Part of a small language model's weights.
Size: 12 heads of 64, MLP 3072 tanh GELU, vocabulary 16384, 106M parameters.
Architecture: learned positions, biases, tied embeddings.
Training: 1375M tokens, 10491 steps.
MLP neurons of a small language model. Each row is named by its layer, matrix (down: output weights) and neuron, and shows model dimensions 320-447. Each number is 50 + 15 x the weight over its row's rms, rounded and kept within 0 to 99.
A block is one neuron, or neurons of one layer that tend to fire together. After each block is what it responds to, as a language model described it from the Wikipedia text at the highest values.

L10.down45:30 39 48 83 54 49 26 81 44 69 17 51 50 33 42 37 51 48 54 43 46 76 50 39 48 65 35 31 64 43 40 73 62 48 35 30 22 40 37 62 48 28 57 61 31 47 43 41 62 69 65 66 36 50 26 34 40 45 57 44 55 42 60 47 92 31 44 59 40 41 72 65 44 51 39 59 55 52 25 41 25 50 12 51 58 56 62 79 60 46 58 50 61 59 65 70 22 27 39 62 43 64 67 36 59 25 44 56 64 31 52 54 23 30 57 56 47 38 38 59 66 49 57 42 42 53 52 25
L10.down1764:45 39 33 46 42 65 43 35 37 44 37 61 53 44 51 44 28 34 40 29 60 61 31 48 59 60 33 22 53 53 73 44 90 44 45 31 41 08 15 58 64 68 65 66 38 84 62 94 24 53 53 34 27 41 52 50 37 61 35 54 60 48 54 51 48 57 31 60 62 27 83 57 68 64 46 34 50 59 43 43 31 58 69 42 36 46 38 66 49 71 36 20 43 63 54 40 43 38 59 72 66 51 32 82 60 65 36 50 66 52 65 39 56 62 53 66 58 54 38 60 42 34 47 50 66 25 41 35
L10.down2353:37 46 27 81 25 55 66 59 31 44 34 65 52 55 30 46 44 47 31 52 64 55 57 48 72 39 48 59 56 69 50 16 47 59 33 25 29 68 20 46 42 47 30 71 65 79 48 50 66 53 49 66 42 45 47 65 44 59 47 44 69 24 67 35 67 90 41 56 34 44 53 51 51 17 68 27 32 74 47 42 58 24 49 24 48 48 38 62 51 49 46 56 48 66 35 42 37 55 70 50 37 22 35 63 68 40 82 48 30 55 33 29 38 44 58 64 57 32 67 22 33 57 44 43 48 71 36 51
L10.down2442:30 44 36 43 41 61 46 43 75 38 81 43 53 47 54 46 19 53 48 59 67 29 50 50 38 50 72 33 21 63 41 72 63 37 78 14 51 35 50 57 45 51 47 85 44 44 59 48 15 47 42 42 51 57 59 48 67 47 40 33 55 33 45 41 58 28 64 71 38 41 44 58 34 67 41 41 57 60 36 30 70 43 60 64 44 43 56 52 42 54 44 57 74 68 48 54 46 45 63 45 37 35 40 61 43 32 46 38 54 56 61 77 62 53 68 31 57 61 53 36 34 50 38 37 31 25 66 50
Responds to: Foreign name subword pieces

L8.down514:82 68 50 61 32 13 45 63 35 49 46 77 50 45 83 48 38 60 58 31 36 59 59 58 51 58 21 45 56 56 52 28 58 58 58 55 33 22 27 44 46 27 53 37 61 37 65 52 53 33 48 87 30 46 17 40 50 40 34 71 57 50 37 47 72 47 48 23 55 47 72 62 37 53 52 36 42 46 49 58 63 48 61 74 50 55 37 45 32 65 64 45 74 54 51 25 50 59 57 56 58 64 46 43 47 40 89 32 31 40 44 42 41 53 59 55 38 51 71 54 36 43 53 57 91 60 87 45
Responds to: Mid-name word pieces

L5.down52:33 50 53 43 17 69 63 71 53 62 40 52 47 68 51 69 69 56 44 51 58 42 55 35 77 34 55 54 70 35 56 56 12 48 34 31 61 50 44 30 70 45 42 46 58 15 43 55 27 46 37 42 44 57 45 57 33 51 26 53 82 50 38 43 50 49 56 56 63 67 59 60 73 40 28 47 36 62 38 62 64 51 24 82 36 64 50 60 52 56 31 55 36 74 46 30 26 53 70 58 34 54 20 66 52 29 51 48 35 24 57 40 30 39 45 52 47 45 52 62 51 36 44 70 74 37 41 35
L5.down2375:48 48 60 62 69 34 67 27 33 30 44 62 17 38 56 75 55 49 62 43 30 43 60 54 71 38 39 40 19 68 51 54 57 38 49 46 46 52 50 54 72 44 91 29 41 70 48 75 67 49 56 67 65 33 49 83 72 19 48 66 33 33 51 72 46 30 60 28 50 45 47 52 50 42 18 54 29 49 65 45 16 81 39 33 53 81 69 67 43 47 46 63 66 41 38 43 63 74 54 47 30 63 88 63 56 22 68 49 50 61 71 79 71 21 29 60 51 48 43 51 48 50 57 27 56 45 76 82
L5.down2708:58 47 48 65 59 51 53 24 34 33 31 37 47 55 49 36 43 23 50 61 48 28 54 39 32 25 53 34 60 30 49 39 43 62 17 59 37 55 77 53 71 44 29 44 39 53 72 65 43 00 26 49 62 38 67 60 45 47 80 48 36 40 45 51 35 55 35 39 59 45 50 41 32 50 11 46 39 49 57 23 62 51 54 67 38 57 55 52 45 50 50 56 47 70 82 42 63 44 49 27 18 55 67 46 64 34 48 54 29 66 63 51 56 37 45 78 48 40 40 54 48 24 22 44 50 44 70 70
L5.down3031:34 68 52 79 49 46 43 50 66 32 71 40 44 48 50 56 48 59 50 41 68 54 60 51 33 21 48 42 48 40 56 40 66 48 43 30 55 49 47 08 61 32 52 41 62 42 51 49 49 34 43 41 50 56 55 64 53 53 48 30 61 57 49 64 35 58 94 37 33 58 58 28 28 56 16 54 17 48 69 47 37 29 45 47 51 52 47 55 43 54 45 72 38 49 65 30 62 56 46 27 26 74 57 43 34 25 36 19 43 66 60 46 63 47 42 46 39 50 42 44 72 34 16 58 56 41 58 91
Responds to: Copula before a revealed answer

L10.down519:32 47 60 76 59 71 46 73 51 22 53 61 71 43 67 66 48 68 47 71 28 30 32 56 43 64 26 66 40 45 61 25 56 58 32 45 55 48 00 69 48 53 55 28 66 52 53 71 48 59 40 25 67 64 50 53 39 57 61 64 43 21 31 50 57 53 85 37 49 45 63 34 63 52 38 28 44 38 25 29 44 65 43 50 80 38 71 57 38 34 54 57 49 49 25 57 51 45 61 61 19 62 67 60 50 20 60 35 55 32 32 32 32 45 61 28 35 28 45 50 46 82 43 44 52 50 64 37
L10.down790:35 66 40 59 30 53 55 63 47 50 43 28 51 43 39 39 63 43 48 37 34 62 44 42 60 65 33 48 45 74 46 59 45 19 64 39 66 34 74 51 76 69 48 38 57 46 35 41 47 51 42 36 39 52 49 44 38 45 57 59 57 49 63 48 58 44 51 55 38 49 75 59 37 40 61 48 32 46 54 36 36 53 63 58 39 49 48 51 47 69 70 22 66 55 44 61 45 43 69 59 54 80 41 51 53 41 65 41 53 68 51 50 65 32 54 50 51 41 21 67 12 63 75 64 44 52 37 53
L10.down1148:29 73 30 62 62 51 45 53 60 53 61 70 68 43 55 46 83 71 65 08 11 41 62 25 45 42 31 29 53 61 66 16 39 40 13 53 54 36 51 57 63 55 63 40 52 26 48 68 63 35 42 33 76 52 65 40 43 63 45 60 43 39 47 76 50 26 39 92 48 56 53 45 69 60 35 48 33 43 50 54 44 34 72 49 29 99 55 51 55 50 30 49 53 48 61 32 55 61 58 48 78 57 63 50 49 50 48 49 72 50 54 54 47 42 50 65 61 45 37 57 33 67 71 63 55 55 70 58
L10.down1997:65 58 64 30 69 58 33 53 70 79 26 55 52 66 71 72 60 73 69 68 30 66 52 30 67 59 46 24 81 45 76 63 43 64 56 19 30 60 56 69 55 70 56 38 43 46 33 42 52 56 66 49 59 67 45 36 31 43 48 45 50 43 49 54 48 51 59 64 42 75 63 45 60 58 38 43 56 46 42 49 63 66 46 57 56 57 54 53 47 58 27 51 65 26 48 65 31 70 62 37 46 41 40 21 58 47 41 74 68 78 91 60 66 41 34 57 32 17 78 59 24 43 31 47 34 52 56 19
Responds to: Relational role nouns

L5.down280:49 50 43 74 45 71 36 59 43 40 30 46 58 86 22 52 61 68 53 52 26 22 69 46 43 62 52 62 43 30 63 29 46 49 66 55 34 69 40 31 51 34 67 75 38 64 43 67 49 23 61 27 46 46 53 50 44 57 26 30 49 78 83 39 59 38 70 35 40 72 62 52 41 66 48 51 55 60 27 33 57 49 80 46 36 50 75 43 38 56 58 42 30 43 28 66 41 45 33 56 40 45 71 37 36 69 76 46 60 37 51 76 38 52 53 71 50 45 48 66 39 56 65 69 36 11 45 44
L5.down683:40 56 73 55 36 44 52 54 24 38 62 48 53 55 53 50 51 52 52 39 63 52 50 28 28 30 72 43 45 75 73 48 43 46 66 38 38 47 59 64 59 35 47 14 44 49 49 75 42 29 62 42 38 66 56 64 59 57 56 57 55 50 42 55 28 39 39 70 48 39 40 71 40 38 60 60 47 60 66 37 31 46 43 58 41 55 59 56 68 60 43 62 57 49 48 42 57 63 61 52 53 46 82 39 57 85 63 45 26 47 62 49 42 18 72 41 61 53 24 48 57 47 75 33 72 66 52 67
L5.down1767:45 56 66 59 43 44 43 28 29 49 50 12 67 25 69 52 61 54 43 66 45 31 41 31 53 14 59 28 63 50 45 54 29 59 53 64 51 47 41 54 17 36 31 85 40 22 45 50 40 51 77 51 54 43 50 43 27 28 65 70 47 53 47 81 36 57 55 56 67 52 51 49 76 35 63 59 38 43 44 61 55 50 31 60 48 53 45 47 66 47 67 46 46 34 47 42 54 43 55 57 68 44 54 55 40 49 58 35 40 45 31 60 41 62 53 64 70 54 50 46 67 32 74 49 41 30 44 55
L5.down2048:29 37 54 49 65 60 67 90 44 44 53 49 92 52 60 51 45 69 38 61 85 40 54 68 52 46 73 78 44 62 68 40 60 82 79 63 43 43 62 53 44 46 54 73 40 44 37 55 36 41 57 55 62 31 71 58 57 38 33 45 38 27 63 19 34 44 43 46 51 47 36 28 71 20 39 55 47 33 40 37 46 57 75 87 55 62 74 15 46 57 79 43 50 27 24 44 55 48 38 60 64 39 68 38 24 30 36 57 62 79 29 54 44 35 57 55 72 59 32 47 57 36 32 52 62 36 61 60
Responds to: Stats table cell separators

L8.down142:52 37 23 85 37 53 55 66 66 46 19 30 34 57 56 44 63 54 55 82 57 50 51 57 38 43 48 34 45 54 56 78 46 69 43 38 59 46 60 21 39 67 23 23 29 76 55 61 58 41 30 24 41 30 44 56 41 54 43 46 57 67 57 47 41 43 50 40 66 50 52 30 35 50 35 54 52 61 65 59 32 48 47 38 67 61 48 59 72 44 71 62 42 35 83 49 69 66 38 54 50 54 65 68 49 60 42 48 43 85 40 66 41 23 33 60 58 47 40 50 35 45 54 61 47 35 41 48
Responds to: Number-separator in stats

L10.down532:24 50 53 46 35 50 38 56 74 40 33 73 63 51 38 52 24 67 60 41 39 52 68 57 49 18 57 42 61 48 40 42 27 51 61 54 22 56 23 36 62 38 57 54 58 41 64 64 52 48 50 49 49 57 60 62 12 52 28 78 61 56 63 58 32 48 71 69 67 34 45 39 51 42 89 47 62 52 53 69 59 61 50 40 29 38 52 68 65 25 57 57 17 58 33 51 66 53 41 15 44 59 51 40 79 26 28 49 61 56 55 46 75 50 46 40 45 64 66 66 54 45 89 48 42 70 33 41
L10.down540:43 55 42 79 70 48 55 66 47 14 73 45 53 64 61 49 58 42 53 66 46 34 64 54 48 55 75 47 51 57 63 68 40 77 56 59 54 54 67 47 50 57 38 61 70 52 64 49 49 41 37 57 37 62 50 58 32 59 51 72 65 43 68 52 76 50 50 45 48 48 64 54 52 36 25 54 49 31 41 54 56 45 36 46 41 71 69 54 73 40 48 52 27 53 82 28 34 40 56 47 28 37 48 34 50 42 39 18 60 64 65 37 60 57 26 47 39 46 72 67 21 55 26 46 45 69 40 14
L10.down1362:44 76 43 38 67 62 42 33 63 40 49 61 50 83 43 67 51 42 67 38 68 65 54 58 58 80 61 34 27 42 54 65 33 69 67 39 69 60 67 45 55 41 44 64 55 28 35 67 64 77 51 53 59 71 54 55 42 61 60 28 76 47 66 49 67 63 53 66 58 36 54 52 35 15 52 71 51 67 70 64 47 34 72 75 54 62 45 65 64 49 30 66 42 45 63 50 67 54 19 50 41 05 67 30 61 46 29 50 32 38 61 79 68 17 66 45 45 38 36 33 31 44 60 73 37 62 37 62
L10.down2228:60 26 44 40 23 63 47 47 68 44 42 70 56 60 58 61 34 79 49 28 25 47 56 49 44 56 57 71 23 27 49 59 64 36 49 72 54 39 51 25 42 64 36 52 32 76 69 60 54 18 43 45 39 51 77 64 43 72 59 27 66 64 46 57 29 25 44 49 54 24 52 60 28 37 57 38 48 66 82 48 58 47 22 48 61 31 59 53 46 47 48 56 48 34 38 44 54 52 61 57 61 50 24 58 49 53 48 45 44 39 31 49 32 34 42 70 41 57 56 47 44 76 50 54 49 46 55 35
Responds to: Mid-number separators

L8.down779:28 38 50 48 47 32 76 52 31 49 47 66 71 64 73 68 58 52 38 70 59 79 59 58 47 63 57 40 47 47 53 53 73 57 67 39 26 41 49 62 65 74 46 54 49 48 53 48 32 53 51 73 40 20 44 54 54 41 73 55 61 51 55 44 52 41 57 36 35 61 50 40 48 46 58 64 05 33 14 26 52 56 59 33 42 73 57 56 42 32 71 25 37 67 66 53 60 59 43 50 60 38 36 47 50 39 39 67 58 54 50 47 55 51 41 79 51 50 53 43 46 60 62 53 51 47 46 99
Responds to: Early word-piece continuations

L10.down308:31 41 68 61 44 65 26 47 50 56 37 42 45 56 54 91 68 51 34 48 48 87 62 48 50 59 27 30 56 46 27 34 62 38 48 47 86 59 40 67 46 68 76 52 29 36 46 47 46 35 41 66 69 19 82 25 34 74 40 54 68 41 67 51 84 79 47 58 58 49 49 46 32 68 15 49 49 25 69 56 66 49 61 40 26 45 94 73 54 39 74 56 39 78 66 37 38 49 53 70 32 72 80 53 36 47 59 63 42 49 31 37 69 65 34 71 61 32 57 45 41 60 16 47 43 54 50 43
L10.down362:49 39 69 43 51 30 46 39 50 68 44 36 55 60 59 63 39 57 40 46 43 72 63 67 64 66 37 70 44 48 40 55 81 55 56 51 63 54 50 46 46 64 70 53 70 61 34 46 33 45 42 50 58 21 94 28 57 31 33 16 53 28 29 44 44 37 14 46 78 58 73 73 48 47 30 33 56 33 70 50 35 69 63 77 45 77 50 56 47 57 78 33 50 42 49 69 42 44 26 62 48 48 41 42 37 29 38 49 24 39 75 45 50 61 49 48 39 51 46 50 71 39 37 29 69 58 37 45
L10.down575:40 49 64 41 59 49 53 62 63 47 56 15 38 52 53 50 43 49 56 56 55 44 51 57 20 61 43 38 59 47 31 53 32 53 58 48 42 39 37 34 58 58 41 57 73 58 29 47 46 43 96 75 85 70 34 42 60 78 19 71 68 40 68 21 21 55 75 47 52 54 75 54 65 59 66 47 74 72 32 58 02 25 58 71 54 71 31 59 40 75 64 61 49 48 61 34 52 56 51 20 46 56 67 51 06 61 49 36 35 69 27 47 24 37 63 50 28 23 36 43 56 59 60 36 46 31 27 45
L10.down2159:76 30 45 66 62 54 34 69 34 55 35 51 38 45 36 42 53 63 47 62 62 56 76 42 66 66 45 28 51 37 45 39 43 50 56 50 37 45 52 28 57 49 44 55 70 48 72 41 73 14 64 99 43 44 43 33 45 64 53 38 70 18 30 32 47 42 47 43 53 42 53 33 77 69 46 40 73 65 42 31 47 44 40 52 48 57 40 29 46 59 70 31 32 19 51 40 25 35 65 48 33 35 40 33 37 50 45 62 77 65 35 37 55 64 69 45 48 37 41 64 62 76 60 38 29 78 24 16
Responds to: Surname first token

L5.down79:72 50 44 61 52 49 72 39 46 47 66 46 28 66 74 46 40 43 41 40 63 67 48 43 09 58 49 53 39 21 49 55 71 19 31 66 43 59 23 48 31 44 53 30 59 54 53 31 58 37 55 81 54 39 16 43 30 58 76 51 74 28 73 67 60 56 57 02 68 55 55 70 58 64 64 50 05 61 56 38 45 65 64 43 35 31 43 59 44 82 57 66 46 33 35 57 38 48 43 37 58 62 50 48 62 68 53 28 64 47 77 38 40 31 53 46 53 30 62 71 81 64 60 22 39 61 48 36
L5.down124:45 45 67 44 44 69 60 33 37 33 00 54 56 73 38 60 40 26 46 33 18 42 70 51 30 73 58 46 55 41 47 59 45 36 34 61 53 53 56 55 49 62 50 63 57 49 57 48 47 42 34 63 49 46 28 64 51 60 40 49 64 29 40 55 39 68 64 54 43 80 55 47 57 42 81 40 65 31 67 42 45 44 34 36 36 54 55 34 68 33 64 50 68 29 44 33 66 40 40 51 62 54 88 60 83 56 54 42 75 42 37 80 36 74 85 66 72 23 49 72 51 52 59 64 47 14 35 45
L5.down535:46 48 66 55 63 34 22 60 49 32 64 59 40 37 64 71 56 67 22 60 53 32 62 69 50 39 34 44 46 40 27 71 82 49 50 21 35 57 53 21 63 50 61 65 66 52 44 62 44 83 45 53 45 36 28 58 81 55 60 67 29 43 33 47 50 42 40 60 46 39 48 20 53 21 49 64 55 67 59 47 80 37 39 44 49 67 52 71 48 23 62 69 61 34 71 57 62 15 32 55 36 59 45 47 41 58 25 66 65 46 42 45 19 38 33 34 49 41 48 30 66 39 55 58 18 41 45 60
L5.down2180:75 00 64 77 45 51 73 57 22 40 68 18 22 57 46 51 45 32 55 42 76 50 53 70 53 48 67 33 65 42 34 76 52 39 42 35 57 58 45 47 49 43 59 33 43 33 49 57 32 62 56 75 42 63 49 30 17 39 42 42 45 52 40 30 53 16 59 53 53 51 57 39 49 41 49 35 56 52 45 10 52 78 57 74 81 46 27 49 43 44 74 70 43 67 50 45 75 50 40 11 44 64 45 42 57 41 24 42 54 63 69 28 39 76 62 30 56 65 35 39 69 42 71 40 55 37 57 52
Responds to: Mid-word pieces like "od"

L10.down181:63 34 31 59 74 58 72 74 55 55 65 49 54 52 81 68 44 30 45 55 34 48 11 30 69 50 40 66 66 30 60 94 46 52 58 34 40 33 44 49 57 56 57 37 47 52 52 64 38 42 51 04 61 51 78 37 09 46 31 74 59 63 36 11 55 17 25 35 54 55 52 59 28 31 42 60 69 46 74 31 57 50 44 46 71 65 37 55 72 53 48 53 42 70 49 52 32 36 54 56 41 59 69 57 37 54 41 55 44 57 59 56 33 45 01 66 75 35 28 40 85 25 39 32 24 61 63 65
L10.down1962:55 45 26 39 38 67 12 47 51 27 53 57 59 48 75 48 37 44 49 57 54 51 49 61 45 32 35 42 62 24 63 41 61 41 37 76 51 49 37 54 49 55 45 53 39 55 40 36 61 74 53 56 55 25 58 64 50 49 50 68 66 60 48 56 50 49 45 59 63 40 77 42 65 45 59 32 65 32 54 30 33 59 48 61 47 54 47 25 53 80 49 54 31 75 45 26 53 45 56 51 48 50 21 66 57 69 45 46 77 49 60 51 45 57 20 59 35 42 39 52 62 22 39 65 49 29 62 78
L10.down2158:35 19 36 50 82 82 41 66 70 44 54 33 72 52 42 62 43 56 51 51 37 50 53 43 40 80 40 32 36 39 54 25 50 87 66 32 46 41 44 48 28 35 26 71 37 59 53 48 42 44 42 36 64 43 55 55 53 49 45 25 53 41 38 54 51 56 54 62 40 51 23 45 36 73 47 43 56 42 45 67 64 57 52 51 51 71 47 53 30 66 31 49 57 51 47 33 85 54 53 41 47 49 27 43 62 31 73 50 60 52 54 36 58 83 33 51 36 29 25 55 77 38 48 40 67 62 35 48
L10.down2489:57 38 35 63 40 63 55 46 42 50 51 69 78 59 56 42 51 48 57 26 59 46 43 68 53 58 56 34 32 71 29 57 68 38 53 73 56 59 45 23 51 66 47 69 32 53 78 61 41 48 55 44 31 38 59 73 51 38 58 62 56 55 31 39 63 22 49 41 67 63 60 36 38 36 50 66 47 61 64 53 48 27 57 89 53 56 68 79 45 61 57 63 62 66 51 68 55 44 70 45 33 24 29 46 76 43 51 62 56 39 32 67 53 39 63 57 56 54 34 63 64 58 77 39 34 43 49 50
Responds to: Separators between numbers

L8.down1323:44 49 64 36 48 72 40 62 50 32 51 55 47 58 63 61 41 71 41 28 36 43 72 38 61 52 67 38 20 64 42 38 66 50 22 43 48 39 64 56 59 42 38 42 23 72 30 72 57 66 64 20 40 52 48 63 52 53 66 55 87 32 57 68 88 38 46 65 40 10 49 55 54 50 48 53 62 51 84 59 20 61 68 67 54 62 80 38 67 47 62 42 51 23 41 44 22 52 42 47 50 60 69 47 45 40 47 56 52 44 51 53 57 33 43 45 31 25 44 66 42 59 68 34 54 62 32 43
Responds to: Relational noun before a name

L5.down360:96 42 35 54 61 52 41 54 47 36 17 24 45 37 51 31 48 50 32 58 55 65 42 39 31 49 62 30 48 45 44 53 29 42 49 57 50 46 60 34 51 54 61 60 49 57 33 54 45 42 47 08 51 65 49 59 50 77 54 44 72 39 48 46 56 43 28 51 64 79 53 55 40 62 72 67 61 64 62 43 39 42 33 46 56 46 41 51 54 46 59 36 52 60 69 59 52 45 48 55 61 50 32 72 58 53 52 50 31 19 39 69 81 30 52 55 78 25 67 19 80 52 45 59 29 58 64 15
L5.down2020:77 58 57 51 45 52 59 55 49 67 56 57 38 39 63 32 48 23 57 65 37 42 69 80 45 27 54 50 61 42 48 40 43 51 44 61 54 41 43 66 71 64 71 51 64 64 22 36 70 47 59 61 43 60 63 34 72 84 24 28 51 58 69 28 48 58 56 40 40 56 70 49 43 67 46 48 30 24 45 41 62 42 48 30 70 57 36 61 51 49 34 28 65 50 40 22 56 58 59 76 54 68 36 40 44 78 61 47 55 36 55 67 33 36 74 53 36 45 64 60 49 74 64 33 67 51 43 45
L5.down2719:80 54 50 68 49 52 27 59 50 47 14 24 42 26 53 37 67 43 45 59 49 36 45 81 38 53 65 42 72 44 66 23 37 51 38 50 53 69 46 53 40 29 27 54 56 51 59 61 30 19 51 36 50 42 50 41 34 82 48 40 40 36 69 56 70 79 80 42 51 62 57 66 19 31 35 55 58 63 55 41 47 42 51 13 46 67 51 31 68 61 59 24 42 49 55 66 31 32 36 71 37 39 30 34 34 46 45 60 42 39 69 24 24 69 49 49 39 45 70 61 60 59 27 80 28 58 67 75
L5.down3017:50 65 27 18 46 24 56 42 54 21 32 55 24 35 56 21 35 60 37 32 52 82 66 16 36 39 27 53 41 45 59 70 54 40 69 52 46 36 58 70 29 41 63 49 37 62 37 45 50 60 23 50 37 62 42 56 44 50 36 41 64 82 24 55 79 11 17 54 59 49 71 44 82 52 63 51 47 40 58 42 53 49 09 50 60 56 35 71 42 43 46 48 73 41 36 23 55 70 43 57 62 50 54 93 78 44 47 31 83 42 47 66 61 40 54 25 68 47 55 28 81 52 48 48 66 52 29 63
Responds to: Inside personal names

L5.down402:84 66 65 70 14 57 27 49 72 33 51 46 49 26 50 60 61 65 48 75 68 52 43 38 29 37 63 46 29 46 73 49 65 42 55 35 40 26 75 36 20 70 49 78 60 47 79 63 53 46 53 24 36 66 07 82 43 43 65 61 57 69 51 42 34 28 48 38 54 54 72 61 32 61 16 49 25 53 25 36 38 51 65 60 55 22 45 44 45 61 37 57 34 40 38 43 33 62 65 65 39 52 43 91 59 13 45 60 67 48 58 42 66 49 67 66 59 76 33 44 43 38 46 33 43 81 49 50
L5.down436:59 36 25 49 29 72 53 44 68 54 45 23 50 40 31 60 77 76 20 62 67 54 45 23 54 55 57 59 64 43 51 38 36 69 39 40 52 46 64 34 32 67 28 44 23 49 61 56 54 25 70 45 28 55 63 52 64 42 36 56 69 67 49 59 60 46 40 49 37 84 49 63 52 49 68 41 73 74 59 37 78 56 29 50 49 20 62 48 40 41 52 45 58 52 46 58 57 49 67 33 31 59 37 46 53 32 21 46 80 32 66 60 57 41 53 50 53 38 10 44 56 53 46 73 34 49 57 55
L5.down815:58 23 63 52 37 48 47 49 68 67 46 54 61 39 62 57 48 46 23 47 45 40 49 29 80 46 54 38 35 64 13 68 60 59 28 30 49 60 70 68 60 38 35 62 54 72 66 60 47 26 46 61 56 50 89 68 57 81 39 27 36 40 58 57 58 32 54 62 72 48 65 36 60 72 60 79 56 66 64 83 54 84 51 49 32 62 71 28 63 39 48 51 41 45 40 67 58 73 59 49 63 74 32 36 29 44 27 38 49 28 59 72 52 61 72 22 58 82 19 35 56 78 47 66 69 64 65 22
L5.down960:51 51 57 27 50 49 26 38 42 45 65 46 35 55 30 64 51 69 64 39 47 62 63 70 45 35 51 21 45 57 63 35 64 30 44 30 11 42 55 49 56 24 48 64 59 57 62 60 63 62 59 58 37 82 67 53 17 42 25 39 73 78 33 40 65 47 45 78 39 44 34 50 30 35 49 60 47 46 49 55 45 44 33 68 41 36 46 55 50 59 55 43 44 36 51 52 16 44 51 21 54 40 22 51 78 43 33 73 63 53 49 41 51 57 28 33 90 45 36 21 39 75 18 42 60 50 61 54
Responds to: Named-place heads, name continuations

L8.down334:51 71 33 40 53 45 57 61 27 63 55 31 75 51 42 49 94 44 17 19 43 61 67 51 60 33 65 55 41 52 48 18 78 71 58 38 49 39 69 61 39 64 50 24 13 66 45 39 59 57 62 55 32 40 71 61 41 32 60 42 49 50 45 19 36 52 50 69 56 75 38 52 69 16 51 57 38 64 63 64 54 52 60 68 62 56 39 49 74 47 78 22 65 30 43 37 50 36 33 32 73 62 43 64 22 06 75 43 55 36 81 65 64 55 57 67 40 42 52 35 50 61 57 48 39 64 56 45
Responds to: Place names after in/at